From a checkpoint of a small transformer trained on Wikipedia.
Size: 14 layers, 5 heads of 32, MLP 960 GELU, vocabulary 512.
Architecture: rotary positions, biases, untied embeddings, attention and MLP in parallel.
Training: 150M tokens, 8661 steps.
MLP neurons of a small language model. Each row is named by its layer, matrix (up: input weights) and neuron, and shows model dimensions 64-159. Each number is 128 + 24 x the weight over its row's rms, rounded and kept within 0 to 255.
After each neuron's rows, "fires on" lists the tokens most often at its 100 highest values on Wikipedia text that the model never trained on. A number after a token or word is its count.

L4.up42 [123 142 180  85 183 173 118 119 153 144 153 122 113 156 138 141 149 135  94 132 128 118 112 164  99 110 129 139 134  95 115 139 131 136 145 133 125 123 117  85 160 100  70 144 119 145 127  86 114 136 103 116 113 142 139 111 147 188 101 166 129 140 124 110 143 122 124 142  95 113 133 135 125 150  95 128 136 147 147 167 138 141 107 156 115 115 135 140 127 106 134 127 140 166 122 170]
fires on: "ie" 36, "1" 29, "." 10, "ter" 6, "4" 5, "|---" 4

L7.up145 [160 117 145 146 134 124 115 168 125 149 171 100  60 145 148 144 112 142 150  83 112 110 121 154 111 128 142 127 120  66 143 164 127 155 111 138 122  78 156 112 169 108 133 137 177 155 150  95 119 144 168 124 103 104  99 121 133 126 107 115 119 148 160 145 162 137 157 125 143 139 101  79 145 137 111  98 117 120 146 183 146  91 123 147  87 162 129 101 114 151 109 132 126 146 135 110]
fires on: "1" 37, "\n" 25, ":" 8, "7" 6, "ar" 4

L11.up816 [114 138  90 121 126 108 177 168 141 157 155 157  82 156 136 139 121  80 111 109 151 124 138 122 157 153 117 134 115 144 103 117 108 150 122 206 104 139 137 134  86 117 149 164 101 149 116 122 169 114 113 141 114 142 173 114 162 100 134  97 150 171 111 137 147 123 102 127 172 142 168 115 181 108 164 138 118 139  76 149 125 125 132 144 150 129 116 127 110 135 152 138 138 100 150 133]
fires on: "av" 20, "n" 16, "o" 14, "b" 11, "ent" 8, "m" 7

L11.up736 [135 157 111 145 130  99 172 148 123 133 110 112 133 137 153  94 127 117 120 124  96 116 131  63 141  77 109 167 140 135  91 127 123 120 123 132  76 105 111 101 133 126 170 105 136 165 159  91  89  86 114 112 114 116 145 140 181 125 146 121 144  94 174 161 183 112 156 146 130 142 169 147 170 113 119 117 112 132  94 139 159 137 105 127 137 141 145 125  90 152 155 101 118 129 121 150]
fires on: "ow" 29, "f" 13, "it" 9, "re" 9

L7.up218 [108 138 152 136  82 127 143  96 139 105 111 134 116 147 170 114 135 128 136 125 154 122 124 117 123  95  74 120 134  85  90 126 108 135 165 100 123 139  62 178 109 106 141  94 111  85 118 145 122 165 125 116 136 157 142 147 112  90 128 135 134 163 130  87 127 180 109 128 101 116 156 131 151 136 151 113 146 124 118 109 146 122 120 146 195 103 175 147 135 125 166 120 146 108 139 170]
fires on: "I" 33, "es" 26, "–" 7, "gh" 7, "ed" 5, "ity" 4

L11.up953 [172 116 108 117 138 111 142 151 133 135  70 128 131 159 185 133 161 154  49 127 133 123 106  99 132 147 148 150 125 147 150 143 130 117 148 114  67 139 135 118 152 111 145 111 127 125 108 103 138  74  91  88 153  94 143 121 143 137 104 154 125 137 129 144 113  94 165 126 126 121  86 150 152  88 157 132 126 136 143 155 164 116 135 111 143 110 123 146 101 121 129  88 146 114 139 153]
fires on: "e" 17, "ow" 15, "en" 9, "ou" 8, "or" 6

L7.up8 [115 168 157 151 181 128 126 156 165 156 127 115 151 100 171 148 239 109  48 136 152 141  80 125 145 112 110 108 110 152 110 126 125  91 109 114 148 158 132 158 139 118 138 104 131 109 138  93 124 117 123  67 101 130 164  99 110 134 117 145 120 120 119 136 108 130 109 152 142 135 136 133 141 115 123 153 134  85 141 153 150 119 117 135 155 123 116 119 117 118 160  95 127 146 151 130]
fires on: "5" 21, "as" 21, "ou" 20, "6" 19, "4" 4

L7.up747 [119 159 150 155 152 161 123 165 164  84 118 156  96 138 176 128 155 124 118 120 124 182 138 161  96 144 137 143  90 113 142  96 145 106 103 109 130  88 156 100 104 103 146 130 126 144 113  83 170 116 116  99 125 116 109  95 146 129 140 131  79 139 123 120 130 107 147 149 129 120  97 141 127 113 138 147 149 108 154 112 137 158 110 148 115  82 147 151 152 112 173 136 135 140 161 107]
fires on: "9" 27, "d" 19, "th" 14, "8" 11, "an" 9, "n" 5

L4.up166 [169 149 149 102 166 172 132 125 124 121 113 138 110 124 124 120 132 101 150 109 104 115 139 156 121  93 137 120  92 145  81 119 121  93 151 176 142 122 170 155  76 124 138 139 121 135 122 129 174 130  91 132 101 134  89 107 168 126 147 109 116 136 137 128 142 137 155 141 104 111  94  69 156  89 159 108 118 164 145 120 102 131  97 117 169 120 108 119 110 131 183 161 121 119 123 183]
fires on: "," 95, " (" 5

L11.up541 [140 138 138 139 114 136 185 107 156 127 129 105 103 106 147 132 120  82  90 104 143 156 102 138 113 111 151 108 149 138 110 150 113 117  82 166 148 131 148 170 105 141 121  73 136 112 126 135 116 100 163 120 121 100 113 169 121 135 139 114 134 152 106 125 190  97  98  93 117 171 108 164 145 174 142 133 146 106  85 161 159 162 113 106 171  86 132 155  97 159 140 148 124 125 155 163]
fires on: "r" 19, "ear" 16, "u" 13, "an" 12, "so" 10, "art" 7

L11.up543 [115 134 149 125 162 163 196 138 134 156 152  77 144 124 144  81 127 109 131 115  98 145 145  68 156  46 112 132 140 132  83 142 156 142 120 129 109 114 155 120 118 112 122 100 151 143 150 135 112 124 142 141 151 112 136 101 166 140 120  96  91 107 160 134 147 145 154 134 151 141 133 168 145 109 139 189 144 153  99 140 145 172 105 126 126 144 141 152  80 132 132  98 122 133 131 189]
fires on: "b" 23, "f" 13, "iv" 11, "re" 9, "m" 7, "p" 5

L7.up403 [111 113 157  77 126 105 126  93 158 137 119 115 143 127 136 106 187 166  92 141 127 142 128 140 140 104 105 168 138 113 111 137 118  96 157 116 120  86 108 129 132 152 142 138 147 110 132 131 127 146 129  94 136 117 134 132  93 104 132 211 191 136 132 115 114 124 130 135 112 111 127 146 117 125 159 146 139 140 118 109 126 115 104 157 194 102 119 132 102 106 159 105 161 146 140 174]
fires on: "4" 33, "t" 13, "3" 11, "7" 10, "s" 6, "d" 5

L7.up199 [114 120 129 125 117 157 128 130 141 145 136 171 141 167 121 152  91 139 153 103 168 113 121 124 157 148 121 108 146 156  82 165 140 122 103 131 112 110 121 137 119 142 145 163  99 170 138 158 151 167 149  97  93 149 142 109 157 195 118 105 115 153 160 144 120 179 107 169 131 113 139 141 134 113 122 159 118 123 157 138 144  87 158 172 138 127  91 138  98 134 133 140 149 189 150 134]
fires on: "ish" 46, "ce" 23, "ge" 8, " ch" 7, "op" 7, "um" 5

L6.up43 [135 144 144 107 145 128 117 157 123 117 120 158  99 129 119 120 151  95 157 140  95 140 129 115 122 118 145 129 110 139 115 117 111  97 153 119 117  98 146 132  70 104 153 114 139 118 136 155 162 153 124 125 144 125  89 129 151 125 145 133 111 132 114 128 110 151 155 174  71 125 124 113 162  95 150 115 105 150 106 139 119 123 111 125 151 110 101 131 126 103 192 168 149 118 131 167]
fires on: "," 96, ")" 4

L7.up333 [139 108 125 139 123 125 148 125 178 156 128 108 126 135 145 100 128 110  63 152 141 149 103  94 103 134  96 103 110  96 126  91 116  79 167 124 113  99 117 116 113 134 156 122 160  78 121 112 137 133 149 135 121 113 148 115 137 135 142 186 163 181 156 124 134 153 172 145 137  94 112 145 143 111 166 109 122 132 107 105 119 122 125 163 161 106  88  70 136 152 134 133 109 153 141 104]
fires on: "ain" 30, "in" 29, "t" 10, "an" 7, "," 7, " of" 5

L11.up842 [114 157 151 164 151 117 145 129 144 126 122 125 108 105 129  88 142 122 122 113 152 137 142  86 139 159 184 173 145 143 138 136 132 127 106 129  97 121 134 150 131 133  94 112 133 133 174 205  86 120 140 108 118 140  78  87 149 132 152 163 132 135 120 161 208 135 129 131 124 188 157 172 133 141 149 123 110 131 123 150 184 150  88  91 149 141 144 131 102 118 119 130 106 132 123 149]
fires on: "m" 20, "ir" 18, "ig" 10, "r" 10, "so" 7, "er" 6

L7.up939 [124 103 137  98 132 138 122 205 157 128 127 110 114 113 166 161 141 103  97 149 122 127 109 112 118 125  69 122 158 112 123 123 103 128 118 152 106 168 144 141 105  95 149 126 174  86 125 106 137 143 104 147 117 134 130 126 102 111  56 176 147 164 120  99 118 163  99 110 110 123 160 133 168 108 161 128 145 130 100 115 145 162 117 140 160  96  89 112 126 133 130 125 143 122 143 175]
fires on: "all" 25, "p" 16, " of" 13, "in" 10, "iv" 8, "ect" 5

L11.up933 [106 188 131 124 133 131 140 158 138 123 115 137 120 138 110 136 124  71 140 157 136 105 123 147  96 114 124 145 121 151 100 152 114 118  98 138  83 105 130 140 102 146 104 153 142 133 133 150 123 113  91 152 121 127 149 122 141 156 152  84 120 126  98 179 156  79 131 126 112 147 128 159 174  80 130 126  98 141 139 140 123 176 129 107 105  97 137 151 135 179 163 147 179 108 168 134]
fires on: "o" 32, "in" 22, "c" 10, "l" 7, "ir" 7

L7.up846 [102 143 171 134 166 133 112 119 134 168 120 123 152 107 157 143 201 120  15 141 162 121  65 127 147 136 114 103 102 165 119 144 149  83 129 117 143 111 136 121 129 157 119 125 120 104 107 125 116 108 137 115 116 122 130 113 156 157  87 145 150 152 143 124 103 135 108 109 154 109 120 106 134 140 132 154 130 136 126 167 156 115 125 161 142 110 130 129 125 118 134  95 132 150 150 143]
fires on: "ter" 25, "5" 14, "her" 12, "4" 8, "3" 7, "e" 7

L6.up877 [151 126 138 111 145 133 124 179 127 119 149 135  94 102 137 120 118 124 143 145 118  98 116 107 111  89 163 125 130 140 105 121  90 105 148 105 127 105 172 144  84 107 148 121 123 114 114 142 142 165 114 120 106 112  80 126 140 136 170 139 138 141 137 127 115 137 205 133  90 139 115  77 143 106 176 130  90 177 116 144 138 136 122 138 155 117 112 100 136 117 177 150 118 136 127 136]
fires on: "," 93

L11.up757 [133 128 130 164  86 143  94 163 137 126 152 105 147 120 123  98 129 153 165 125 118 139 160 102 128 112 139  83 112  95 142 146 100 153 103 159 138 146 149 116 136 139 141 120 149 105 147 107 132 136 184 108 107 130 100 135 106 103 104  83 134 140 145 152 129 149 153 111  69 196  76  66 131 136 148 103 125 138  94 147  94 105 126 125 118 117 150 106  36 149 125 123 124 158 164 136]
fires on: " |" 29, ":" 13, " " 12, "\n" 8, ")" 7

L11.up253 [123 166 165 136  89 129 123 156 152 101 115 134 118  79 138 147 132 110 112 144 137 146  89 129 136 138 127 154  81 136 119  67 133 133 124 134 108 129 114  93 120  86 155 148 171 126  92 132 146 117  85 179  96 117  99 150 125 127 122 132 118 147  86 115 107  95 135 145 139 120 141 126 135 104 145 126 129 123 144 101 152 173 131 177 207 143  76 116 114 136 149 148 155  99 141 108]
fires on: "in" 22, "an" 18, "n" 15, " R" 9

L7.up16 [123 126 131 131 125 134 188 106 125 137  47 103 125 173 138 153 140 131 111 137 129 118 130 122  92 148 103 126 116 133 112 149 137 121 191 128 154 151 140 155 117  86 108  97 105 100 109 138 161 140 106 151 157 156 163 126 142 114 147 105 172 128 140 105 135 152 132 135 131  72  93 127 151 113 147 113 121 155  99 115 131 111 127 160 117 114 129  78 119 104 110 129 144 143 157 125]
fires on: "al" 17, "g" 14, "n" 13, "b" 9, "ew" 9, "ou" 9

L11.up929 [165 130 135 135 120 103 112 143 150  88 138 141  89 179 140 111 171 136  79 133 125 151 115 110 131  92 130 106 124 124 124 184 152 134 158 112 143  91  89 145 118 136  91  95 116 123 144 149 138 108 106 105 142 132 162 142 159 141 159 180 128 151 128 145 106 130 201 133 131 122  90 152 135 150 111 144 136 130 120 136 138 124 116  91 132 123  96 141 127 134 121  85 126 147 144 110]
fires on: "or" 17, "ore" 13, "u" 11, "4" 10, "5" 9, "en" 9

L11.up112 [150 149 142  96  90 144 118 126 129 151 115  99 123 126 140 144 149 111 109 121 113 131 153 129 127 121 121 142 137 126 149 151 105 152 140 122 124 101 126 128 115 102 130 121 136 100 120 112 148 128 124 147 174 127 132 145 101 153 174 118  69 140 167 147 109 166 146 120 106 101  96  68 129 140 138 134  78 184 121 132 168 180 126  87 106 158 114 113 153 135 127 114 110 122 137 167]
fires on: "id" 13, "y" 13, "or" 13, "ain" 8, "on" 7

L11.up484 [118 154 132 126  79 125 210 133 122  80 109 131 103 122 138 154 102  95 124 124 155 131 124 138 123 142 107 119 130 161 105  95 108 105 142 182 110 174 128 134 115 123 135 106 116 116 107 115  90 138 123 162 125  88 135  83 104 120  94 130 118 140 104 149 158 161  97 142 143 177 136 124 139 104 163  93 123 123 103  97 111 136 132 109 146 167 131 114 110 141 123 126 159  80 143 147]
fires on: " B" 13, " D" 11, " C" 7, "b" 7, "h" 6, "n" 6

L11.up377 [120  96 144 150 125 143 140 112 134 149  99 136  74 161 141 112 163 128  81 119 142 171 119 118 148 122 120 144 159 139 142  92 125 123 183 125  94 119 132 119 107  91  89  96 143 138 107 188 138  80 141 124 151 109 167  87 148 132  97 143 111 153 130 144 146 122 144 162 106 144 149 137 160 138 130 131 135 175 109 138 126 133 119 100 149 118 124  98  93 119 146 101 129 108 146 142]
fires on: "ing" 11, "ou" 11, "e" 11, "id" 11, "en" 9, "t" 7

L11.up168 [182 140 136  96 155 144 140  94 138 118 134 115 141 112 139 122 140 100  96 140 123 135 151 118 180 124 146 119  99 119  99 149 124 159 169 113 139  86 164 113 101 148 138 143 117 112 120 142 211  99 134 148 152 132 113 128 107 149 135 116  92 161 119 152 127 115 125 140 128 122  73 127 129 134 139 122 129 116 138 158 172 133 140 122 127 146 129  83  94 130  89 110 126 113 125 165]
fires on: "un" 29, "ain" 19, "or" 16, "ear" 6, "on" 5, "an" 4